config.yaml
n_layer: 9
d_model: 256
n_head: 4
n_kv_head: 4
head_dim: 64
d_mlp: 832
vocab_size: 8192
activation: "geglu"
norm: "layernorm"
norm_place: "pre"
norm_eps: 1e-05
positions: "rope"
rope_base: 10000.0
rope_fraction: 0.5
qk_norm: false
attn_scale: 0.125
bias: "none"
tie_embeddings: false
parallel_block: false
init: "normal"
init_std_qkv: 0.0312
init_std_o: 0.0312
init_std_up: 0.0312
init_std_down: 0.0312
optimizer: "muon_variant"
lr: 0.0132
lr_mult_down: 3.0
beta1: 0.93
lr_head: 0.00675
grad_clip: 1.0
warmup_steps: 200
schedule: "wsd"
decay_fraction: 1.0
decay_shape: "pow"
final_lr_fraction: 0.0
batch_tokens: 131072
seq_len: 512
doc_mask: true
train_tokens: 737500000
steps: 5627
dataset: "wikipedia_en"
MLP neurons of a small language model. Each row is named by its layer, matrix (gate and up: input weights) and neuron, and shows model dimensions 192-255. Each number is 128 + 32 x the weight over its row's rms, rounded and kept within 0 to 255. A neuron's up and down rows have the sign that makes its largest values positive.
A block is one neuron, or neurons of one layer that tend to fire together. After each block is what it responds to, as a language model described it from the Wikipedia text at the highest values.

L4.gate151 [ 83  98 154  75  78  94  58 143 161 134  81 169 104 127 127 132 110  87  83 159 150 147 120 162 114 108 105 106 213 148 106 109 141 124 138 101 143  74 109 161  59 121 131 161  43 162  62 125 119 146 182 122 128 129 143 121 137 119 112  48 108  96 143 201]
L4.up151 [ 83 104 163 144 124 138 152 178 141 132  96  70 128  95 146 151 107 177 156 169 160  71 167 147 181 133 102  94 134 140 175  77 104 127 102 183 107  97  97 149 169 106 182 128  96 131 141  99 194 119 163 115 148 142 133 125 135 125 172 135 114  78 167  69]
L4.gate564 [110 100 163 101 135 126 137  78 104 124 135 165 125 123 115 139 167  99 153 148 147  97 151 128 150 123 132 135  70 161  69 165 129 110 173  78  86 100  77  97 159  98 143 104  90 128 126 146 169 152 128 102 132  93 132 101  61 133 140  59  66 185 138 173]
L4.up564 [121 186 160 105 135 153 138 161 121 122 129 117 129  86 106 171 104 111 156 125 166 145 141 144 153  89 116 161 122 136 153 149 158 150 127  70  61 145  61  66 117 133 157 187 108 131 129 136 115 117  85 136 145 145 114 140 145 197  78  69 106  99  97 153]
L4.gate592 [129 115 153 152  86  94 103 179 116 116  92  83  85 119 134 117  97 189 138 111 125 148 185 141 120 122  75 143 136 169  96 116 147 161 150 156 132  96  91 108 121 125  91 172 111 112 133 120 124 117  90 134 172 100 154 189 190 146  83 151 128  90  89  88]
L4.up592 [133 146 208 103 168  68 129 115 167 119 154 133 119 131 166  81 187  78 158  68 138 171  61 138 115 121 145 111 152 136 130 108 161 125 126 149 127 108  66 130 138 171 130 119 127  92 153 128 130  87  89  83 158  91 132 157 144 147 170 177 126 114 146  70]
L4.gate768 [152  91  82 119 164 144 107 201 121 118 123 147 144 152 145 124 162 128  65  84 155 117 169 109  71 134  72 137 110 135 105 144  77 157 124  84  96  74 102 139 107 110 103 134 139 139 165 167 155 142 141 118 162 113 137 175 122 162 118 119  85 123 113 118]
L4.up768 [ 94 106 148 137 116 130  46 124  78 169 112 147  71 115  92 114 117 182 168 129 161 149 139 131 148  95  99 136 120  89 128 109 170 116 177 114 195 123  93  98 164 106  87 152 118 170 104  57 144 131 144 104 110  55 142 199  79 135 134  95 158 115  86 146]
Closing heading equals signs. The second "=" of the closing "==" after a Wikipedia section heading title, e.g. "== See also ==", "==Production==", "===Group B==="; weak scattered other tokens.

L3.gate13 [159  71 120 122 134 128 129 162 146 108 138 146 121 119 116 133  56  88 169  64 114 108 162  94 131 103 197 152 124  59  86 140 126 100 126 174 158  89  83  94 131  85 125 178 147 158 140 109 166 112  82  98 136  86 175 171 138 158 176 122 100  89 165 134]
L3.up13 [110 174 141 144 121 105 200 111 115 118 161 142 167 125  99 128 166  81 122 120 136 128 169 140 180 126 132 146  23 177 169 143 111 103 158 129  81 114 163 177 115 174 131 138 157 117  91  95 144 121 133 178  93 145 164 134 111 129 170 140 159 135 139 176]
L3.gate20 [188 123 158 127  68 159 150 126  85 130 120 156 109 178 126 250 174 147 131 132  67 120 128 118  56 136 150 165 153 100 126  98 117 133 123 185 168 142 118 113 123 134  80 129 154  85 182  91  85 110 125 117 109 135 123 142 168 116 182 149 132 107 110 163]
L3.up20 [126 187 147 117 153  77 153 197  99 193 120 120  71 147 137 180  95 152  56 103 126  94 172 171 136  49 114 109 118 210 113 131 161 127 161 108 152 119  78  95 109 145  83 116 144 142 137 106  60  64  88 156 112 110 128  92 133 139 145 140 130 142  95 141]
L3.gate29 [152 110  98 141 118 184 106 130 127 110 140 153 147 165 108 180 144 175 123 131 168 144 109 135 119 104 117 164 112 178 136 168  99 140 108 108 127 103  90  65  66 106 134 133  94 176  98 200 121 137 166 203 121 114 114 127 110  94  77  79 153  99 148 161]
L3.up29 [127 126  96  69  42 131 107 148 127 141 107 132 154 164 179 117  83  76 123 123 143 106 135 167 120  97 121 197 173 151  53 122 186 107 142 128 107 110  84  98 177 114 196  95  94 145 111  91 100 159  82 108  89 186  90 152 122 110 116 166 135  68 109 149]
L3.gate37 [135 122 121 103 145 111 145  77 143 106 160 116 151 117 112 104  94 140 107 158 165 115 126  87 127  71 113 165 150 131  86  86 126 113 129 152 171 109  61 122 194  71 134 190 153 143 114  70 140 157 134  17 138 174  85 106  96 124 194 113 149 158 172 127]
L3.up37 [124  78 143 114 158 104 102 120 139 112  52 123  53 191 124  95 127 110  78 140 130 131 110 135 129 122  74 157  82 145 177  99 214  81 123 114 147 128  97  93  96 142 157 113 137 183  74 182 111 131 169  94 144 168 128 171 156 126 127 157  88 152 161 126]
L3.gate159 [ 82 163 123  93 194  97 118 135 134  91 114 107  78  79  93 109 117 116 114 145 144 150  93 124 154 172 126 107 133 143 175 112 109 174 159 105 133  81 119 185 177 104 152 127 159 144 233 130 167 113 117 139 119 107 133 134 125 113 161 150 130 174 117 139]
L3.up159 [ 71  43 152 103  96 174  49 142  95  69 161 151 137 112 132 169 141 152 144 149 158 100 148 138 111 104  65 132 184 145 102 153  87  91 127 188 141  93 133 147 118 110 171 130 115 119  80 125 149 112 163 117 120 121 115  96 146 131 129 103 131 158 162 145]
L3.gate167 [ 57 134 133 119  60 145  71 119 178 157  77 111 146 138  82 153  98 179 144  99  40  86 228 100 163 122 124 145 146 119 114  86 153 165 170 127  94 145 149 110 105 130  92  56 155 122  82 118 128 154  88 117  92 156 102 122 117 164 100 148 144 127 129 168]
L3.up167 [180 133  90  82 122 115 106 107 100  91  96  84 189 121 130 113 141  92 107 175 121 135  86 106 106  83 110 132 141 148 109 103 128 137 131 139  90  99 102 170 115 182 120 190 131 116  65  98 124 114  91  78 114  75  58 136 190 154 128 106 139 103  85 149]
L3.gate202 [121  75 106 163 141  90 141 135 123 118  94 119 106 117 144 124 137 116  81 168 161 109 109 126 158 177 146 162 116  79 124  90 166 185 163 151 152 132 129 183 120 119 127 185  79 174 154  84 146 196 175 129 120  89 122 154 137 149 224 128 109 125  91 132]
L3.up202 [157 182 137 128 168 113 111 164 156  97 103 125  71 122 112 128 178 120  61 109 189  96 122 125 115 191 173 111 103  74 181 135 133 132 117  84  97 125 108 103  96  73 124 103 150  83 206  46 135 180 103 151  84 158 123 114  93 129 115 159 108 167 100  78]
L3.gate216 [133 151 188 108 118  64 139 154 111 133 124 110  78 158 193  84 115 196  82 121 117 131 109 192 124  91 107 125 134 158 108 187 127 118  53 116 117 120  70 163 113 171 111 133 162 147 170 153 119 104 139 106 133  70 107 142 107 121 185  91 138 127 120 149]
L3.up216 [146 146 148 143 131  29 132 107 156 154 172 175 139 118 178  97  90 157  65 144 143 111 143 148  59 125 115  82 187 133 138 135 121  65 115 179  99 102 133 137  80  76 110 125 117  72 125 153 156 107 154 100 138 137 142 104 154 150 118 116 129 120 155 151]
L3.gate281 [136 114 129 157 198  76  83 166 137 134 136 173 169 131 120 107 137 172  96  94 173 130 136 132 150 127 133 111 169 125 140 115 181 122 136 171 107 121  94 127 102 108 126 168 108 149 157 149 116  90 106 130 141 102 205 107 161 101 134  57  76 166 161 118]
L3.up281 [131 160  78 122  73 104 125 145 114 105 168 147 130 129  49 121  93 129 105 132 117  97  93 140 112 112 177 134 207 145 133 169 197 136 170 151 123 187 144 149  98 133 194 168 132 114 143 143 143  74 140 119 136 123 179 120 104  74  98 156 110 164 127 136]
L3.gate415 [152 128 168  84 158 140 106 118 110 103  91 130 154 129  63 154 114 159 108 152 124 126  99 121 181 159 152 111 137 202 105  91 132  38 113 107 174 117 133 185 130 125 117 135  80 136 169 135 134 124 146  93  99 131 113 107 110 132 110 155 140  93 115  78]
L3.up415 [123 143 191 171 118 185 117 175  78 161  81 102 142 119  68 135 135 148 177 137 159 138 119 163 130  59 184 130  79 163  92 141 188 112 107 123  63  48 132 160 141 139 129 141 140 150 126 164 205 129 127 112 152 176 120 132 129  95 160 109  94  17 118 135]
L3.gate417 [ 94 128 150 153 126 120 103 127 127 134 137 113  60 137 134 141 109 134 107  98 115 134 178 151 107 119 109 109 179 139  66 125 130 144 124 121  67 113  97 144 152 118 136 148 109 107 110  99 134 110 144  79  66 127  90  98  89 196 149 159 122 127 160  88]
L3.up417 [ 51  90 105 185 130 166 119 134 175 164 122 179 127 143 156 189 105 147 175 165 128 137 115 177 196 110 109  76 178 102 105 188  95 154 168 106  84  67 116 141 116 105 106 122 111 134 122 138 160  80  91 102  91 121 148 107  92 148 130 137 142 148 104  94]
L3.gate486 [ 75 158 161 141 182 105  99 113 114 137 136 110 166  50 170 140 152 122  66 138 103 155 155 154 163 128 123 193 133 139 135  93 179 103 108 129 150 152 136 169 159  50 148 115 190 132 147 157  93  95 130 134 168 139 104 115 132 130 173 147  63  67 122 149]
L3.up486 [115 135 186 179 103 111 126  99 131 151 148 153 110  72 157 131 199 127 196 150 165 168 123 163 157 131 132 169 178  73  80 129  90 115 132 169  77 104  87 133 132 121 154 150 159 139 126 110 107 160 143 101 160  71 119 149 148 110 154 150  94 102  99 146]
L3.gate611 [176 117 147 130 158 140 130 124 112 141 106 137 142 148 145 185 151 125 111 134 158 139 104 160 142  94  74 179 165 136 151 133 126  96 171  95 132 133 165 106 183  85 165 167 125 132  99 134 122 162 119 120  87  80 164 108 136 105  93 111 145  58 153 152]
L3.up611 [134 121 138  92 128 127 158 170 105 119 125 135  87 147 111 123 110  78 145 131 156 158 125 154 145  86 142 137 111 159 147 122 150 117 159 123 161 101 194 144 107 138 137  97 123 107 107  86 160 154 146  92 130 169 169 130 101 128 108 136 153 165 182 161]
L3.gate638 [168 138 166 109 108 132 112 130 129  61  74 113 145 174 155 133  86 122  48 135 123 161  80 112  91 121 152 127 108 120 103  53 134 174 130 130 112 132 109 133 157 116 173 143  89 140 148 140 141 105 138 114 107 123 167 176 136 169 170 137  75 143 161 131]
L3.up638 [ 88  80 178 169 143 138 163 133 152  97 151 176 202  84 114 157 191 150 171 161  91 100  91 164 112 133 162 111 167 178 135 142  95 101 165 117 192 104 129  88 110 106 184 126 132 148  96  98 116  97 133 194 125 110 124 133 146 150 122 116 122 136 135 175]
L3.gate663 [114  95 110 164 142 100 184  95  56 154 119 147 125 126 115 107 140 125 189 183 105 106 126 145 143 103 148 127 155 113 124 115 138 129 127  89 111 159 127 152 129 154 144 148 190 111 146 124 127 115 134 178 123 136 139 101 168 115 169 219  69 138 113 137]
L3.up663 [122 160 153 170 166  91  79 181 174 113 126 177 116  77 147 125  82 111 101 110 157  76 131 211 153 144  83 178  63 150 122 116 118 134  55 192 139 134 149 121 119 148 207 189 111 138 129 131 161 149 160 144 126 104 166 153  75  95 108 153 118 155 154  89]
L3.gate692 [141  92 163  69 175  72 108 139 107 136 137 111 135  76 151  93 108 151 130 109 145 140 192 157 121 150 168 104 176 175 116 115 150 119 176 132 139 104 144 130  98 131 101  65 177 158 121 131 158  98 177 117 117 117 133  79  81 140 114 159 135 131 156 156]
L3.up692 [117 128  98 138 148 146 164 101 133 111  80  84 132 137 104  69 147 139 101 110  90 111 160 119 110 118 140 132 101 177  91 131 128 123 132 136 103  97  59  88 127 124 156 198 138 148 109 117 210 125 137 132 176 129 129 150 159 149  91  97  85  86 109 139]
Section-heading closing equals. Closing "=" signs ending Wikipedia-style section headings, like "== Career ==", "== Geography ==", "=== Stage 1 ===".

L2.gate121 [128 146  98 163 123 109 126  80 197 154 132 182 148  87 163 103 115 137  75 146 103  79 115 137 175 125 174 181 108 117  97  87 135  88 135 127 134 155  56 125 176 131 115 147 112 180 139 150 116 109  99 126 157 135 132 152 134 165 132 102  79 143 181 121]
L2.up121 [117 156 106 132 111 148 132 142 138 147 116 160 157 104 128  99 105  82 117 121 115 100  88 132 126 141 108 173  86 119  80 152 173 156 158 130 108 129  89 124 111  73 113 131  73 201 157 198  95  82 141  98 109 157 123 125 107 138  96  80 167 137 126 120]
Table cell separators. Pipe separators in number-filled wiki tables, mostly the final one closing a row after a number; also perfect auxiliaries like has, have.